MLP neurons of a small language model. Each row is named by its layer, matrix (up: input weights; down: output weights) and neuron, and shows model dimensions 32-127. Each number is 500 + 50 x the weight over its row's rms, rounded and kept within 0 to 999. Numbers have three digits each.
After each neuron's rows, "fires after" lists the tokens most often just before its 100 highest values on Wikipedia text that the model never trained on. A number after a token or word is its count.

L7.up46:500526475472457446450439510467543567407529531460527601402523504502463429536539460491586456456575586558500420449415632493484548506547544573524455442472526551541532550526537452524566496562488457409490531499531429419516581523503444393499441496414479456470444458476576437491426481532548496534
L7.down46:415538460577486564500472483516440491514527398493557549581472466529500502502456528405441532505492423466425455515507459430444547539468560540472513496466541445525508449507476510510472532456518486500443538437641559472496419459590488493516479494450533509495509455494425514539596393484425449584
fires after: " me" 20, "9" 17, "," 15, " Me" 12, " in" 9

L7.up614:441573504551504468475493486572562476478550495462442461526502476436513617508482519412387512522504487444534537538547534552532446425429590445452502467365430503479398452427508607490554470495577505463464520609445518539408476476481486488464399511564485450507493532565480427522430512449479495591
L7.down614:569492460443528592540577533472601451543452421533580522440477533501493428403488462496524395464487418456465482468536525442472575518439509605551494415543573524544494535500588491487548513559540506485492513446506476462505480494526464561519568526432485572499563650502535538603521521561449563525
fires after: " re" 34, "te" 6, "ven" 5, " De" 5, " Re" 4

L7.up661:530554475500544543457407494469476539500524488491445451539584510481548490541548462518513484477538404548561496516554543372486497447530421485521465534507511483532527458520498513469459475567482486546495546520546519436509554441478464417468486494523531566499429477523472473507421510453536559460
L7.down661:478490462513461612481582515576451460416437486561527513487470580467461502496439473486449531453629464537561546529503430436520435554506559481552490507493451507460414485489490555491520458603498435526564514391517428574533543421535493523480489472516507480519476563494618439523517524538514555449
fires after: " |" 37, " (" 24, "." 12

L7.up568:585520519526514522461557526575573499595436493479557415520527484526443471436502418514576499503493483513554481560466515396508560464530558533530426504431576471414435493487537469553528486505610435467549413475455533537436565506541541495436413415594528498453487467483550533478518464436509474454
L7.down568:507383509485588592544561414477451566531516538473469483486508506483483582479517524524488533546500478574456548555559455508504517513459499514590454508524489505504558493510463462451530506538462534471561447448357497422504511414527522468568485445460498439480433576471477520481533498504472398582
fires after: " " 32, "0" 10, " kind" 4, " Succeed" 4, " is" 4, "/" 4

L7.up631:546399534442580522471532550499487498427548518429569442532519431474573496447481393496530475466502502446480517483495522460520575490428478452501430524406396418524460568520513427420481459588469377448537568462530566495568482527552507514463464517496554489443531451425503466531451496496521537557
L7.down631:485548424557470577473542472529417503525453484530536623547481540551445476465493420454483527575521566527400587465552482568525548501431530603522464440575516437549422474425504497568491565527584338507565538436566460480468542516475491520533546529494528522524468650494612439530442469564519547540
fires after: "." 37, "'" 16, ":" 5, "We" 4

L7.up63:517441505526487449505428403498485538559484544619418592452485494351493538457470445460482522459407566552500471540462528517569491505518510513447481478445475465508469553617623525482473427475454507460524465525472493564488395591535546545493421523561484533442571503510552482483517488478554437497
L7.down63:534577534391588584548572523491412495485494439506472525625483544576525435535580499532485501465556457539499467517622471465540573541480460415453558482472457484481530487499582449407462528380475424426528467513491559448511582391410490538538413524498488468587471489521506444501478544504434529515
fires after: "s" 71, "es" 7, "os" 7

L7.up393:482474461489382507473513506546527461480428532482496446473587557535503573492458574450520514501506505508577537493540547483623504469573474510420440445484448583467492470429525473454535445441419542470559503514488464435498626632506620470484488499489520493581528469606472484507410544487549354473
L7.down393:430578564406466560596526553514491497521482530514600563466469495520528471499549534431467469453501471506533525363516520552593562485602582466496518446483483567453569434583464455478409485563477550456459485523525494569544562508596606517498465531568564412494519509519496436508440472422587458490
fires after: "2" 20, " " 17, "3" 11, "+" 10, "mo" 6, " O" 6

L7.up315:519546611459560498440534569497443552387479485490502446555593553510566440576501492456504551482500524493520503502542562494477463509487495510475412460564547474454567412439514536444477494491510521443481477398524544546510588588451460579445477534559512582427482476536549564498567569437507480543
L7.down315:522526565466492481528418500548573546367441434464525508479448542459453502570477496496456578445519474525535516496562525409540552532502551450505455437456563501545644435498587477405476595443430544510512430455588490493472498514499507504574478509495546497534502648439539405428453499514468530499
fires after: " " 86, "." 5

L7.up552:490493550447441487461506448566550562449577447567492536449540457468542469481469516457541462505514422537574432539494513520506458543424444465531458391583553545556484518508482475500491518565495546490593521598482449409419447497473554460523540456408514483501505547535502505527497484500436479589
L7.down552:549484468517525451501478545435489452466478520404504444516539500459461516441513622483534501578517449505527466524533527441512507463468543475459601548441566546399536505443488477531457522502468470415465615562550535447483488450505477502480422490606501543465540450397578353520551543508558477520
fires after: "," 72, " in" 9

L7.up741:453576553440478563488532569489461470525445553512505476443503508527509521514471454452446505530466494568398500461594531565513465555513516509478511453460439499538536475558626472578588446501569428534458424530498588503530611518581481614449478496545501536601551469595462471458513515505537525490
L7.down741:554463503556493396513518448505454640493551508570500535543537505516479598523512513452518552475527512500562466708473495479468510481454474518519545563510541471525473541443436437484397479542453473491513471506472464503463418514447498475549484542436547471450523522428574554491560519412502463505
fires after: " " 45, " |" 9, " Pts" 4, " Bay" 4, " –" 4

L7.up133:475483530438499515515448496514466467442458560430524471547446493394470485536587486540512409430520460498420489507612547424415546426530507528454474452548513490506504528562471465565488558503524482452466509518536506491346519470535451480548542443404476540488586510496478471571592501489510498601
L7.down133:479524467526479479499570443461518525587489479485510557564529447520398404487499504560430538559462453493439497464454444462423531495534388531547467371435468594583600485519520523487581481516555516502527513441473477510590481450461467475626477498498519507546503563457536462449464490542614552440
fires after: "." 67, "0" 4

L7.up490:533591461428512417541566479585508492479502456434438441575482456516498399440471506494528503504474465471499422422542480460547499469475499544562521606503630530564535515447489531506458457489555501435498580491528459507455512466495521513490515497505461535477389467470433474555514514592400438532
L7.down490:520484635512520520451468507495506545512503598450485460426455491584532503468536499456389503347551431459548498484484476498456465481454492591429434550503428529527471425505437548501592516582488546495474420452493451486473424556515424524435544519494517527523566534535534481388448529550490495486
fires after: " A" 13, "0" 10, "A" 8, "e" 8, " to" 8, " a" 5

L4.up120:464504566567479474493480502500527497508476448547502483536610536507421518484572461597539534505409430511495513525558478445507556492475548538472507569530479483427475479537512599530462583455579499505550484425441546515507551489492534550535525436448490509509415471401461530443581395485468574443
L4.down120:562562502491543504416471456533467547498519502554489569531495477600485454487479572504555459630523587570522407471449519527527499436497576463442432602485564520435440459515459457502466516429427447527490515637442458508540491512533482557473552459460544455536440477478493432399533550498535491548
fires after: "1" 15, "0" 14, "%" 9, "4" 7, " |" 7, "8" 6

L7.up279:458532531456484443465508495507402569532529487455488463474545552471430440461445523428488529524519515577588499444545492536503472503474414591533428519542408398513501497539555464439491500552450455500532587470491465607410471428534424508489560433574450451542497487533566483517475459467516508473
L7.down279:463431559394482492510493513363584455529467518501457595472486580513542528479495490530475437485466499394577458555393569510525495557447492448438506509551516401527552509564579423533508491514537460515509477399426434498578559478493460563474561495488446512536544499451461390446434510495554518480
fires after: " |" 51, "2" 5

L7.up85:485489545497576447536495541489504598447359510508626413599522474478474527507542412489516536487544489499512587416517484499410516509504490542571501430552526394593523540569451514506508534429478484488549573502580519461565529632479465397464505508535533411570450483374517477554589459568470498478
L7.down85:486450357508462481426451571566498445570535487493492530488488555470494549573421572438533498473518520497471456508527512544503487459449519528458500513445528394523551485516607511526550512513543513446528504451444470465472520515528453486587492466527487506542533441532445400604578432480363550551
fires after: " V" 20, " K" 18, "K" 12, " " 12, " H" 5

L7.up153:558437467495518599568587502567492577449500487539439486567610475460527456485485454434531457463438425535506452462487510531427497520462451495456513497449519535541485427488424462565431556488553478452557407538355521562476527457483506419465484527436459564543489391467498493504520429468453440471
L7.down153:493482468518407512479405484563408505498461570512529474486485446518512581496399547545486510473537577587510438538506576497548494473518566533494525455440509545509513595513594438509474475495581558409564551493495561466572467507553477467482569446479479624501505456489479473542501517463422431481
fires after: "1" 43, "e" 15, "ce" 7

L7.up465:537426540506498525502617450478508479447484451572447528520543518451557524508461507433470499464392484521530541595445482526512395495483498425493459602538562562417483516490504525496526508516412501508462582535616419494390393401477489448482563452548541539501474470510443546503473516446514520414
L7.down465:533527518497463498520538563465588416411405454422603553497490462492637443408511545533480451520569473529484546534498512520469508432470512509583430513520393488601509510574505473448491450470539472468480476449452503610487467493479398453525484557542490498555584536409495446522522585499473453421
fires after: "s" 27, " S" 18, "t" 10, "e" 9, " Li" 7, " Em" 7

L4.up213:531504575533496498451519487477515478442460459536513529432508538479572579525573545498560529526454453433493459448552543538526480428507404439463440512422502501568473433604480452614420468473449567548483490564504471414515398563509446540475561527415588488470442443444475469548517492538481548472
L4.down213:473470515541559424479369580562450433523492492463552454559521512577574496448586465408532538519528565450493529518389557534462427463474550452574545499577465527415478561516512448492405502424424470529457421439459523481509480475466511469438436574606459506591530585547460555491522477561458508572
fires after: "1" 27, "9" 13, "7" 7, "\n" 6, "2" 6, "8" 5

L7.up622:499458516434541495469556528428403434461550410569469507533542548500528431533474385528513503598518531509469485559460470479455325518543504557513496544574577538482554498432525541505508543469495560507502436507520471504493414475514523462561417457462532550584501443554475532452558451539504441479
L7.down622:491536553496531581667494601445537435480411492418486531482506523450596497487515509452571459544478535459472452503519456539586422462589486434543561536472505472511491573631585471493462459512556409449461494584561472477463540483543484531596492551467460481519581553509531475549452593494468520484
fires after: "s" 27, "{" 9, "er" 8, "se" 6, "com" 5, " Im" 4

L7.up47:517483591476449513528608502513486529472508494589537494543478513471516434504543521519470421517464504473522607498477477539500564533560483476537469417546496541511561527516511441428461453587548484463449517509581417546468463403450491421440498527532500527534506467413503520514448511526522493527
L7.down47:476600491554536448540415540486507534473514528520545504498500378494555523553452506537460438438480458475487468515446431527505505473546582525614543473426537445491488500585485556439447500429563483526511536567523512512496544481564458399642472469546461456506472487526513458553496466517415507529
fires after: " W" 37, " K" 8, " (" 7, "W" 7, "K" 7

L7.up140:404489530533543461503492467460469492492488492450504505517391549536562489536577576495389544559465398534442575466450507553528508504506548458543490481403445609446495459572531569575474516519401553578415515458576514444427569543480459544555521558489486368482550490550464500551452422518499526473
L7.down140:534544474532405503525492490492397432353594552559478487568533412571450506452479467515515444518442548545474493434507510484449564510568434491491482425563472431530517543533506421521506546557466540472537526561545452496409557489530546543526455561526509513576512460599455625417597549524506531513
fires after: "1" 28, " " 21, "2" 10, "3" 9, "5" 7, "\n" 6

L7.up450:482498603480510543455471447436521555509484512467519550509530489413422408494492521494508536491443523509545407565610476616502509489521522453496473569434513468490479462485450497460419412491470466503521500441540618519404495440426514513538422513490488515589480540460463524477487491511494513579
L7.down450:524486596456458574566451584501510480475514430464495520521456423476471472444488591461602434472554456485468543504480434453541528468461481448468467466505487484498497460539479540526473529632558427406486515521471587510656538518487488518507565498483439510496583500583557538408480526392514615460
fires after: "s" 41, " S" 7, "I" 5, "We" 4, " I" 4

L4.up379:438464522450516544558499530512501538529309545462519529449442558376572387452431418496479604510558507506486552422393506482542519506500486480518495532534495512490532534462506452525378560514485469384511490474528509484474508524493463482544580556513489486506429500558497576472451473479502568495
L4.down379:589432548450501535449542498513488563568453484520471529492473503577562529508419397588590452494469541465531523659523493484450439525479478489473414550488535528479421544545502523457480446525495510482500463451504431540469583549526481476576569435418574535464454529465516560461460572487460498411
fires after: " |" 21, "\n" 20, "2" 10, "0" 9, "3" 6

L4.up157:598452468423565517527498590432483567574501489521472494491455460511548471532472557528567518440564475488455468565548538511577543505508345521506562505403564323468553459571485524554491512453504429510483483586456489530474500488561478493482539389497605469538463466540436464462542472503440533485
L4.down157:394509519601388476518480614556461482387444481495595460585462484556512560399604470429530466427505514469436537524539518573497496457522554580588501552514547539506536574535489531428468503479451559524464493545453538551415551569511486501543445529584522471422533489446555525498511459556519467529
fires after: "\n" 58, "2" 9, "0" 4

L7.up756:537486454559402524429535432472455538493548545465509536573576550438532579523516448514573467485424526498523502476553566572548565442649443471493443395482426545534522431471506506487493432548524458454482520462520425473521644441465528473452525466465434532461561456481414492489510480557473482524
L7.down756:511610613525510533524470567431547509475483449597498436490413475541517499560489532501494599587583541537506436437478454425433532478486520523492497517398509596449482455461432511530484511473416476601523471482493560572525412545520593524448532471500499480448513540539465414445487446488476509445
fires after: "0" 67, " Lu" 5

L3.up617:547475536508505471506496531497494519541497515497459501495563469459470541510465502590449489466392471487502543570496473438527476462548508516597496498459534570441487480424571546497481496465479393472605518518561473501556542566475561440463518407448474549361533477500506453524444478594578543390
L3.down617:499517612505567567563460508557514495439539465550514498498484445490422468510441418461481531555444457458437429441481515491470532570537493503523420481450554482544471540555529504553459529574496623550577429592440457487473579440519471571528458580449441384493502410481485510413533427502575470467
fires after: "0" 13, "2" 12, "6" 7, "7" 7, "3" 6, "5" 6

L7.up767:472552517454540494504426538503517555519516457477474472455532448507545410591480485479544487630549452504517443575575533550423389543398561511492508592576540430528462467508526486509530435441517497568581512414507488504469360532487539523531433534484519477503468516495546563408501531471448510459
L7.down767:577502558543511606650511485529527537491433622532511437513477467459588446461537466481546540515533462453467512529514430474478473470456550552450516533481428527535464522576497567430579459585512553514578438470525466489562553453629583438427434543454535628562532451486395410424515497571475524475
fires after: "1" 30, "ant" 7, "3" 6, "com" 5, "er" 5, "2" 4